config = dict(
    n_head=5,
    norm_eps=1e-05,
    init='normal',
    optimizer='muon_variant',
    train_tokens=561200000,
    steps=9195,
)
MLP neurons of a small language model. Each row is named by its layer, matrix (up: input weights) and neuron, and shows model dimensions 32-159. Each number is 128 + 32 x the weight over its row's rms, rounded and kept within 0 to 255.
A block is one neuron, or neurons of one layer that tend to fire together. After each block is what it responds to, as a language model described it from the Wikipedia text at the highest values.

L7.up14 [136 159 166 128 148 113 151 101 193  98 148 146 155  97 134 184 176 181 142 134 160 171 135  53  98  86 190 161 136 144 110 100 141 124 109 186  91 169 174 160 109 184 107 125 100 114 172 172 110 151  90 138 135 144  87 101  92 104 125 121  21 154 141 112 106 136 118 165 116 132 180  81  91 131 109 138 129 102 108  71 132 100 158 137 115 161  80 114 178 120 168 131 165 146 107 170 130 107 111  98  82 146 107 143 117 128  70  98 115 119 139 103  65  61  88  88 157 161 101 107  97  59  90 145 168 157 182  91]
L7.up242 [124 128 138 132  76  83 138 132 142  99 143 108 144 140 127 151  99 111 173 139 158 122 104 129 155 154 103 156 147 135 156 151 151 117 107 132 108 130  59 141  94 194  91 221 104 143 133 212 128 115 102 177  93  97  99 112  91 116 120  73 137  71 127  68 153  66  46 124 147 162  95 146  71 145 114 130 153 116 166 130 124 179 180 174 120 220 150 114 153 118  85 146 146 169 112 113 178 143 121 161  97 114 130 105 119  93 141  86  98 114  93 148 153 127 119 140 145 173 144 130 124  97 114 128 154 151 177 151]
L7.up246 [109 130 118  88 115 137 110 150  76 115 166 133 121 159 161 156 143 166 123 138 106 137  83 123 113 163 223 130  82  94 162 117 176 118 149 172 157 152 120 170 126 129 140 105 137  96 162 169 118 112  83 183 118  73 109 139 127 137 123 106 169 117  94 162 107 198 118 129  74 121 116 183 103 113 126 139 111 114 143  55 163 113 119 136 144 103  48 224 142 148 151 108 173 166 105 138 179  98 155 107 137  85 112 100 142 182 151  68 106 114  69 121  66 157  86  77 152 137 116 164  63 136 125 132 191 146 107  74]
L7.up292 [ 65 125 155 184 188  67 145 127 133 174  85 111  90 114 152 191 142 164 126 127 181  91  94 132  76  91  84 145 167 148 106 123 170 151 119 106 190 144 120 134  81 157 123 161  42 117 163 143 108 119 144 148 147 163 103 147 154 147  95 152 104 132 110 110 135 140  91 110 143 195 111  55  99 150  68 150 115  81 118 112 137 157 135  87 165 214  75 160 169 113 209 163 123 145 105  81 190 150 108 101 142 155 161 170 101  89 110 175 111 155 154 100 152 121 121 131 139  98 139 137 147  99 109 124 129 248 159 137]
L7.up320 [ 66 139 163  99 116 111 170 102 181  78 105 146 112 144 117 141 117 173 127 143 160 145 128 133 116 100  79 153 131 190 150 201 128 167 132 184 181  71 128 143  93 115 124 129 137 137 160 101  66 113 101 138 153  97  75 105 131 113 142  83 106  70 103 132 147 125 105 153 124 133 168 130  95 106 138 131 189 129 154 109 138  91 143 153 141  89 153 111 117  39 133 144 157 113  95 148 164 116 157 144 119  35 157 164  87 141 103 149 113 123 135 139 125 109 144 116 122 166 137 120 111 139 107 108 117 161 176 143]
L7.up553 [ 96  52 155 182 155 132 146 117  89 130 108 103 171  57 166 107  80 116 137 111 187 111  90 141 136 119 147 177 151 154 134 140 108  96 123 110  79 178 110  94  86 161 172  98  95 146  88 115  90 180 100 141 124  96 139 129 118 107 102  73 144  57 129 102  87 108 129 109 172 199 134 113 157 110 125  82 184 161 132  85 153 101  93 183 131 181 118  96 120 151 107 110 123 125 110 167 123 134 113  78 133 130  92 135  91 133  97 157  87 118 163  70 122 119  96  75  87  81 130 150  89 109 107 134 158 157 148 149]
L7.up724 [ 61 152 107  98  42 121 148  94 199 163 134 152  86  97 157 131 150 112 140 103 184 163  99  68 175 105 168 114 166 172 111 140 117 135 156 131 131 179 164 203 153 155 120 167 165 163 131 157 191 111 130  93  74 147  47 117 106 171  64 111 109 109 133  99 115 124  96 132 169 142 140 132  68 129 131 167 127 178 138  56 126 105 117 182  78 132 117 108 131 136 133  76 145 123 124 142 131 145 109 119 138 147 138 168  93 190  90 114  73 110 106 104 103  97 174 135 172 148 112 154  66  93 126 124 133 121 131 116]
L7.up862 [128 122 165  95 130  45 125 113 167 115  98 142 180  93 135 184 169 172 129 119 198 128 171 138 149 102  98 167 158 226 114 142 146 126 142  77 154 185 141 156 149 137 112 137  88  93 202 131 120 146 123 144 130 119  85 102 128 189 119 111  64 159  69  99  93 111 110  82 126 175 168  78  76 181 113 107  76  77 140  50 104 123 150 130  91 141 196 187 133 103 152  31 170 168 159 117 153 160 138 146 110 158  85 136 100 147 141 147 124  65 152 166 114 153 134 194 129 123 104 113 123  41 122 115 135 123 166 124]
L7.up869 [ 30  89 136 135 102 139 102 148 116 144 142 145 127  87 196 107 131 120 183 170  81 102 123 116  92 112 133 118 102 158 181  60 128 149 108 159 144 100 123 148  94 153 109  47 130 120 178 116  73 146 110  99 114  93 140 145 149  65 131 144  88 138 113 138 133 158  89  77  93 130 182 116 130 150 163 161 148 160 147  95 109 141 109 180 106 168  98 144 102 133  77 151  89 197 162  91 125 125 154 100  94 163 159 167 173 150 155  45 105 152 103  53 105  98 125 133 164 136 148 132 145 126 124 127 147 161 138 138]
L7.up912 [131 149 147 144 160 105 144 107 107 147  82  90 141 105 132 165 135 133 179 139  65 159 156  83 121  72 177 139  88 131 123 128  70 154 181 118 110 116 187 100 123 160 144 115  55 172 117 141 104 157 134 184 162 133  73  93  98  62 129 159  86  84 106 147 111 166 151 130  73 154 121 110 122  83 108 171 104 137 120 191 134 133 119  87  93 103 181 106 127 106 112 137 145 120 188 146 148  68 125  94  84 136  84 129 175  90  83 117 148 131 137 125 125 126 147 118 122 104 157 161 142 138 135 149 123 195 151 188]
L7.up919 [101 109 130 103 186 123 163 165  74 172 128 135 110 215 120 113 151 124 150 118 164 104 154 151 149 158 141 159 142 181 190  32 146 144  58 141  67 116  96  90  97 124 106 170 144 150  82 186 146 132  81  99 146 106 105 107 122 155 145 138 191 105 182 172 110 110 131 179  90 133 115 133 144 135  90 100 160 128 120 125 116 128 178  95 126 131  69 109  69 139 214 172 159 192 117 109 126 107 141 128  68 154  87 169 159 138 106 117  85 194  91 108 136 108 130 118 117 146 137 183  70 139 113 101 160 138  94 166]
L7.up958 [172  93 200 116 149  66 156  83 111 157 134 118 146 168  86 156 168 144 130 162 166 160 128  88 124 117 115 127 149  99 110 103 102 125 130 119 111 122  98 127 135  97 108 148 130 171 183  77 151 146 132 132 172 115 102 124 164 135 144 124  75 175 152 153 112  93  93 171  73 141 126 145 124  97 157 114 159 108  96  73 109 136 114 179 120 123 177 192  92  76 194  94 100 118 165 139 128 163  66 109 117 134  90 139  48 127  63  83  72 175 146 164 141  70 132 141 114 114  90  97 137 120 103  87 128 166 201 182]
L7.up999 [122 147 165 143 133 115 117  83 130 138 159 143 165 174 129 107 107 160 165 144 161  79 144 141 124  71 140 133 116 137  85 129 153 100 135 104 173 120 164 111  95 161 102 134 108 184 107 170 142 146  89 100 205 165 121 108 127 172 172 159  45 173 132 101 168 121  71 106 139 148 159  96 159 103 193 112 107  76 112 150 102 160 107 241  97 112 121  99 104 174 164  83 129 155 174  76 115 136 112  72  95 135 110 152 107  98  65  90 110 141  90 115 129 110 102 117  83  64  98 192 146 141  98  78  84 134 167 137]
L7.up1002 [139 146 162 136 134 100  91 161 176 123 134 129 153 174 138 118 127  94 195 125 138 121 150 115 124 135 132  84  98 155  99 131 153 161  89  96 140 133  78 207 114 150 125  97 140 170 187 151 105 141 114 150  69 119 110 140 109 180 132 128 191 129 179 124  91 118 121 136 137 129 167 176  93 153 183 115 192 163 109 107 154 126 182 180 181 110 175 133 151  82 151 103 143  95 116 123 101 141  97 111  85 168 173 160 147  86 137 105 119 106 123 129 153  76  98 177 155 138 123  60  91  76 170 160 171 127 141 135]
L7.up1133 [127 124 160 130 118  97 104 173 147 119 151  64 122 173 179  97 136 132 170 109 138 148 143  88 133 170 142 130 102 106 109 171 117 138 160 104 132  85 105 130  94 118 122  89  71  96 136 145  96 175 125 193 124 137 108  77 107 135  90 125 112  73 161 121 112 113 109 144 176 145 176 166  90 101 129 161 143 128 176 124  70 128 118 125 115  99 160 133  87 133 170 138 186 140 142 122 106  65 167 116 117  61  89 179 119  99 112 159  71  92 128 116 153 116  96 144  82 130 150  53 119 128 110 113 107 166 156 179]
L7.up1242 [138 146 146 185  98 150 130  84 123 110 112 110 150 163 150 201  81 135 156 158 131 143  84 106 134 119 168 127 125 121 103 140 180 157 128 175 153 137 122 103  59 226  68  85 144  90 126 116 126 122 114 110  80  89 151  96 145 132 132 101  93 168 145 126 101 148 151 127 170 146 129 180  80 175 118  74 101 177 127 179 127  76 137 108  98 110  81 146 139  98 102 102 140 116 132 184 138 113 130 118  73 121  91 219 129 194 106 126 191 131 148 117  50 135  83 124 130 137 103 168 125  97 105 106 159 106 109 122]
Responds to: Lead-in before named item. Function words (the, of, a, her, their, 's) directly before a newly introduced named work or item, e.g. soundtrack to, released their, episode of.

L7.up52 [ 99 142 166 115 121  85 135 191 106 160 125 134 147  73 132 140 144 174 108 106 142 123 190 150 109 166 107 114 138 135 153  93 136 107  74 159 152 120 169 145 129 169 134 133 138 111 149 137 115 111  94  90  91 153 125 124 206 149 142 179  87  99 183 142 120 127  92 156 123  71 148 123 151  69 107 149 119 132  50 137 143 166 129  95 203  83 115 117 191 172 103 145 136 119 108 108  94 121 128 177  93 153 179  95 155 107 141 140 167 130 182 136 150 164 100 188 139 143  86 122 141 155 152  67 110 148 109 159]
L7.up169 [106 137 114 108 152 142 169 124  65 218 111 130 119  96 174 128 178 118 108 121  77 135 139 133 118 153  78 106 106 142 142  77  99 141  94 161 138  99 179 155 123 107 149 118 114 142 103 134 147 139 139  97 113 184 135 125 201 134 121 197 107  95 139 137 114 113 126 143 123 150 156 161 171  82 127 170 125 108 111 158 115 107 125  76 205  98 137  94 198 146  91 174 101 131 120 128 161 103 127 159 110 123 161 115 149 117 140 101 155 106 159 149 120 148 136 188 126 162 118 140 132 152 106 104 108 207 119 170]
L7.up288 [ 95 138 138 100 120 101 181 137 132 120 118 129 179 117 115 129  53 116 183  92 125  91  87  87  96 154 152 179 142  86  58 108 102 153 153 179 142 140 110 188 115 130 147 101 125 133 121 177 124 126 134 111 156 141 123 114  83 160 113 149 132 123 112 149  98 123 129 177 116 170 139 131 138 125 219 139 113 180 145 162 150  57 130  34 166 134 149 143 153 198 164 195  85  80 139 137 119 153  63 100 109 121 128 166 123  52  76  76 157  66 188 179 136  90 118 125 126 124 114 121 148 143 141 119 150 173 133 180]
L7.up329 [177 164 165 124  91 148  62 108 148 127 131 107 179 114 169 167 150  85 120 171  84  68 157 152 108 115 213 111 139 119  88  83 148 106  81 100 136 183 100 153  73 156 146 164 133 133 127 137  90 127 136 118  54 138 155  47 152 137 118  96  74 120  88  98 162  82 101 139  91 180  96 171 121 110 179 190  95 112 113 136 100 173 145 113 121  94  70 129 129 164 144 119 128 137 136  82 182  83 100 117 166 119 163 119 131  88  86 133 103 120 148 212 114 155 101 127 139 139 110 126 122 101 157  89 126 145  85 115]
L7.up528 [135 150 202 104  61  97  88 143 139 166 145 115 125  51 200 175  76  96 141  98 148 155 149 151 153 138 159 148 113  62 143 130 111  92 124 107 144  99 113 144  81 216 131 133 156  98 126 122  90  91 160  92 130 100 132 103 131 144 140  79 100  88 137 125 175 118 113 148  89 167 128 136 128 121 106  70 110  98  48 106 131 164 134 168 119 131 108  92 133  68 109 200 132 127 126 163 178 177 131 130  95 191 147 127 128 151 125 154  53 188 127 121 132 202 128 150 132 151 140 170  79 143 116 189  93 185 141 175]
L7.up634 [ 91  87 135 209 125 120 134 147 111 129 158 122 105 127 144 195 103 117 121 147 183  99 132 119  91 160 108 167 153 159 138 117 151 146 122 106 113 126 105 105  81 176 148 117 108 112 183 155 105 140 115 128  89 168 166 130 109 122 129  66 132 116 102  98 106 144 119  63 122 132 130 151 176 122 109 153 190 148 121 136  93  94 158  81 166  96 149 194 134 100 129 145  90 117  95 156 127 131 123 129 125 100  70 113 134 168  97 144 128 187 132 159  77 111 140 177 115 146 116 175 172  99 158  80 143 123 140 108]
L7.up774 [118  96 144 124  76 149 146 103  79 171 112 164 123 166 136  89 101  50  85 118 169 115 130 131 168 173 122 126  53 123 124  78 173 148  84 105 196 132 149  94 125 115  94  86  79 200 167 150  89 146 110 146 102 134 152 142 113 107 168 117 156 129  97 146 130  99 109 112 104 104 145 132  91 155 127 131 122  97 101 130  98 189 109 157 119 122 204  37 106 151  83  89 103 106 147 173 141  80 131 164 132 170 132 184 147 122 133 104  98  98 117  65 160 132  74 150  81  91 135 151 106 127 108 180 132 113 187 162]
L7.up829 [ 89 142  99 136 147 152 132 171 113  74  30 125 161 115 135 132 129 142 131  78 191  93 151  86 144 153 139 148 180 100 186 134  75 123 130 110 156 112 140  85 181  90 166 152  79 129  80 121 102 112 183 165 120  99 149 122 134 123 122 124 177 160 198 143 101 158 154 128 101 114 131 138 102 132 113 152 125 114 167 186 120 134 118  95 124 100 138  93 151 120 113 113 103  84 124 162 151 106 144  85 139 117  69 123 156 126 179 107 112  92 154 170 195 149 136 137 121 126 148 150  83 188  67 156 136 143 124 124]
L7.up868 [142 130 145 125 132 102 113 101  96 151 114 117 136 126 149 186  98 111  97 105 136  98  88  93 137 142 118 104 136 123 142 136 110 154  99 168 111 164  99 112 153 106 134 145 108 124 136  77  91 144 124 130 116  61 122  55 169 136 156  80 174 102 176  47 125 135  84 146  86 156 126  92 135  78 111  79 108 127 103 152 141 164 104 200 172 134 131  87 182 141 168 156  75  90 169  97 124 114 136 170 175 162 104 169  73 180 112  97  74  74 160 182 188 194 131 133 188 169 149  87 126 148 105 144 118 134 147  86]
L7.up897 [109 122 134 148 147 134 131  94 135 140 120 125 147 143 179 173 119 120  94 127 117  51 187  76 109 115 115  85  62 164 145 105 126 158 139 133 211 105 189 106  72 148 126 175 122  97 147 123 140 168 121 148 172 153  98  91 177 116 174 163  82 140 120 166 129  71  50 161  67 167 134 127 152 114  92 131 105  72 144 148  97 106 113 151 131 117 140 104  99  86  41 133 140 114 122 150 118 159 151 159 208  28 109 163 155  95 121 136 109 157 117  92 125 146 160 161 135  56 125  99 124 135 152 202 105 161 129  90]
L7.up961 [ 89 145 142 116 130  70 170 135 137 107 168 143 171  93 128 159 121 157  88 139  79 160 147 106 168 107 134 102 113 108  94 152 153 112 194 114  89 103  84 137 172 168  98 124  78 120 161 158 116  97 135 189 130  85 122 207  67  73  99  98 197 170  73 130 135 139 151 131 134 139 178 143 113 123  61 122 150  95 122 118 215 124 126 181 165 120 111  67 172 134 157 151  95 141 157 151 104 109 101 147 158 131 128 149  74 152 138 127 157 111 177 146 223 178 151 105 152 195 121 159 142 190 128 144 139 156 121 205]
L7.up981 [103  90 101 152 124  99 126 159 145 119 149  88 217  98 137 133 126  62 207  89 133  96 193 135 163 108 118  88 121  95 149 143 138 129 110 119  73  57 129 144 152 163 183 146 117 128 184 114 155 125  78 130 156 170 134 148  92  79 138  90 167  97 146 104 112 185 122  81 163 133 162  99  79 130  84 123 115 126  95 132 145 148 167 137  95 130  66 132 151 132 159  97 176 142  56  79  12 126 161  85 156 110 160 121 115 136 150 197 126 129 167  96 116 199 115 104 109 137 129 179 154 125 122  99 151 113  70 100]
L7.up1010 [136  98 150  76 108 102 126 100 118 158 186 112 153 185 137  94 108 141 124 118 128  73 111 152 129 201 126  73  66 187  87  96 108 160  94  76  98  94  79 156 149 135 173  97 151 144 134  62 128 118 158 142 165 134  83 185 115  73 144  80 160 146  94 113 138 113  84 124 171 149 123 147  80  90 206  65 110 100 143 149 109 164 106 129 165 178 160 170 136 120 131  64 127 129 162  85 112 130 127 125 151 133 175 175 135 134 101 123  85 157 177 100 118 125 177 119 139 127 120 173 155  68 103  94 168 146 141 192]
L7.up1048 [122 140  90 144 130  86 174 102 150 214 151 135 128  97 172 103 144 112 148 133 138 102 113 163  72 119  51 106 213 135 143 112  84 170 149 136 124  98 211 128 142 124 122 133 133 142 107 192 141  80 178 163 119 191  97 121 168 153 124 124 128 135 183 130 163  96 104  85 107 150 112 150 139 127 144 114 122 101  85 132 114 145  99 138 172 121 151 113 132 124 115 138  98 152 119 113 129 177 151 171 162  96 134 105  78 121 124 151 108 136  88 104 115 136  83 144 132 112 156 172 132 114 112 147  92 102 168  94]
L7.up1129 [122 108 205 165 105  60 155 174 138 148 132 105 117 145 144 200  80 114 115 131 139 130 155 114 190 132 151 118 155 101 117 111 133 123 108 156 117 112 158  91 153 173 158 114  80 100 160  85 101  88 108 120 152  82 119 105 141  96 116 142 205 118 173 111 165 131 156 100 119 149 176 118 103  79 115  99  99 128 150 134 135 110 149  90 173 181 185 135 185 152 113 193  62  94 156 112  80 105 117 149 136 128 121 158 111 102  95 161 110 124 171 135 136 151  93 179 154 113 102 174 126 141 144 134 146 171  56  64]
L7.up1148 [ 90  84 148 125 138  98 110 124 134 128 138 120 101 120  75 155 103  70 115 150 158 195 204 154  70 158 111 101 110  60 129 151 180 155 111 132 146 129 158 102 100  84 154 178 128 140 115  57  87  77 138 148 117 122 124  84 140  56  97 132 108 176 118 108  95 107  83 154  95 136  77 155 118 121 149 130 123 123 119 138 107 120 109 142 102 115 139  81 162 250 112 132 131 112 150 187 110 103  78 161 142 157 151 175 179 182 187  87 144 108 161 157 139 125 174 152 169 113 135 172 117 130 108 101 154 190  78 170]
Responds to: Verb after biography subject. Main verb or auxiliary right after a person's surname or pronoun opening a sentence in Wikipedia biographies, often after a section heading: held, was, served, also.

L5.up542 [106 107 164 166 147  99 138 197  98 183 117 111 150 106 140 108 159 142 121 147  84 147 112 153  57  98 109 110 185 149 138 152 150 145  81 154 105 124 121 160 180 192 151  94 111 140 173 151  97 121 109 140  82 131 164  90 161 141 143 154 176  48 111 116  98 142  68 123 111 137 153 145 144  91 152 147 143 115 129 180  95 107 140 150 168  82 163 164 100 144 139 161 122 139 118 136 132 101  90 153 117 119 128 134 171  89 158 130 141 165 103 141 139 136 131 162 137 114 139 190 124 173 100 190 126 163  99 120]
Responds to: Token after a surname. The token right after a person's surname (or a place or team name) used as a sentence subject, such as a verb, possessive apostrophe, comma or parenthesis: Ryan's, Finley claimed, Zach returns.

L3.up272 [159 113 168 161 100  95  80 119 107 143 118 167  51 177 177 130 125  77 152 100  96 101 113 160 131 160 121  97 126 134 116  93 111 134  91 123 105 127  94 138 138 155 125 123  94  91 131  65 154 104 141 168 146 115 107 122 167 118 117  64 147 189 117 135 128 140  87  82 121 131 108  90 169 117 162 109 109 145 158 130 113 112 145 144 135  60 150 147 118 163 106 118 146 181 109 115 102  50  61 122 119 162 191 153  96 170 144 182 120  55 109 103 118  90 121  97 114 153 140 102 160 168 168 167 159 140 134 159]
L3.up309 [ 72 117 133 169 132  40 111 172 107 147 119 143 140 138 140 176 102 158  94 154 117 131 145 114 110  63 173 103 157 165 164 158 114 185 115 119 126 103 125 153 155 135 137 178 136 170 115 135 143  90 171 108 128 138 128  86 123 132 135 109 105 153 156  73 122 125 122 113 136 160 145 112 141  74 158  97 137 155 165 154 138 155  40 171 103 159 118 123 148 143 162 169 111 121  60 123  49 104 135  40  94 174 126 123 149  42 141  86 157 132 154 175  98 107  47 114  78 137 144 156 136 119 172 133 111 159 125 111]
L3.up341 [137 149 124  88  70 126 129  85 137 117 162 212 158 121 105 132 147 136 113 172  85  54  64 107  99 110 168 154 137 156 148 162 172 106 115 146  85 110  82 112 123 111 157 125  85  71 155 133 105 160  31 125 132 134 122 131 153  72  73 114 132 122 144 148 138 159 116 118 114 164 153  50 111 142 165  97 165 178 168 147 157 179 152 173 127 112  97 155 122 169 151 138 165  92 166 120 167  90 142 115  86 125  79  96  47 141  99  71  86  97 141 106 144 121  91  84 136 128 134 121 160  86 154  86 161 105 101  82]
L3.up651 [110 140 125 128 132 110 131 153 110 137 100 152  78 144 171 171 138 139 106 131 136 145 167 191 174  99 142  92 105 132 116  79 143 180 145 157 149  63 213 109 148 164 160  83  92 130 127 105 103 110  95  76  97 175 144 114 145 120 123 196 143 155  81 185  59 166  81 106 109 168 170  87 126 135 165 113 119 105 116 165 112 180 181 137  80  76  92 131 151 158  86 156 147  91  86 127  79 129 164 160 115 109  82  95  60  97  99  79 121 100  86 137 109  94  91 138 159  96 116 158 138 144 175 124  97 170  92 110]
Responds to: Superlatives, possessives and ordinals. Noun-modifying tokens: superlative "most" after "the/one of the/its", possessive "s" after an apostrophe, ordinal suffixes like 150th, 35th, and first, second, only.

L3.up635 [130 131  95 131  95  87 212 101 162 125  94 101 106  64 148 161 123 172 100 199 176 209 108  93 107  66 111  94  89 120 133 115 149 139 171 149 143 136  82  88 116 179 143  58 107 130  88 133 114  98 148 131  68 138 147 115 119 128 134 132 131 145  98 155  58 164  71 128 166 145 111 164 149 166 150 113  84 148  98 145  98 174 144 148  78 148 140 184  93 112 162 128 158 210  73 168 115  61 120  67  80 115 161 134 142  87 100 196  83 117 158 101  86 143 193 119 103 143 138 158 122 161 103 121  96 133 101 190]
L3.up919 [108 140 145 176 110 141 155  83 195 152 134  87 113 102 139 108 118 104 116 123  64 173 107 128  84 185 134 128 132  61  67 139 101 113 134 124 155 151 132 149  80 135 110 107 115 151 167 128  91 133 157 162 104 116 110 107 140 132 136 116 149 153 139  96 156 211 119 116 207 137 175 131 100 118 158 121 139 104 120 116  95  85 101 157 108 100 177 128  65  97 126 133 143 187 134 137 114 135 104 118  79 131 127 144 139 135  80 156 181 138 200 160  62 126 126  83 104  46 119 167 151 152 163 183 115 148 153 127]
L3.up1053 [111 103 144 137 162 109 138 109 117  82 183 113  37 119 123 112  95 131 125 151 152 109 131 116 161 120 111 146 126 203 118  89 133 138 160  81 116 149 140 139 142 152 159 163 179 183  57 125 170 123 161 178 166 128 128 138 120 134 141  98  48 187 113 175 104 202  98 159 132 133  80  84 146  95 130  88 140 127 172 100 117 177  75 120  96 155 116 184 163  77 184  95 128 106  43  82 185  69  82 127  93 104 149 140 131 126 116 147 109 122 159 104 132  76 100 180 140 163 124  85 137  81 138 175 151 147  89 163]
L3.up1158 [ 76 116 118 161 189 129 134 166 106 139 152  96 126 140 189  97 129  98 133 178 143 111  98 175 127  91 124 141 112 168  82 134  83  95 126  89 161 129 121 114 138 122 162 151 113 130  61  87 132 153 125  92  92 137 180 140  93  84 174 111 132 113 126 144 128 130 115 143 140 101 139 101 145 125 164 167  67 102 128 133 133 114 104 142 149 157 128 116 111 118  96 177 102 123 171  67 174 137 144 145  76 125 137 112 145 141 127 194 150 147 142  96 126 172 167 111 127 121 176 133 186 177 141 111 161 134 157 118]
Responds to: Verb-phrase continuations. The word right after a verb, "to" or a modal that continues the verb phrase, mostly "on" in "went on to", plus infinitives and particles (to replace, could be, break out).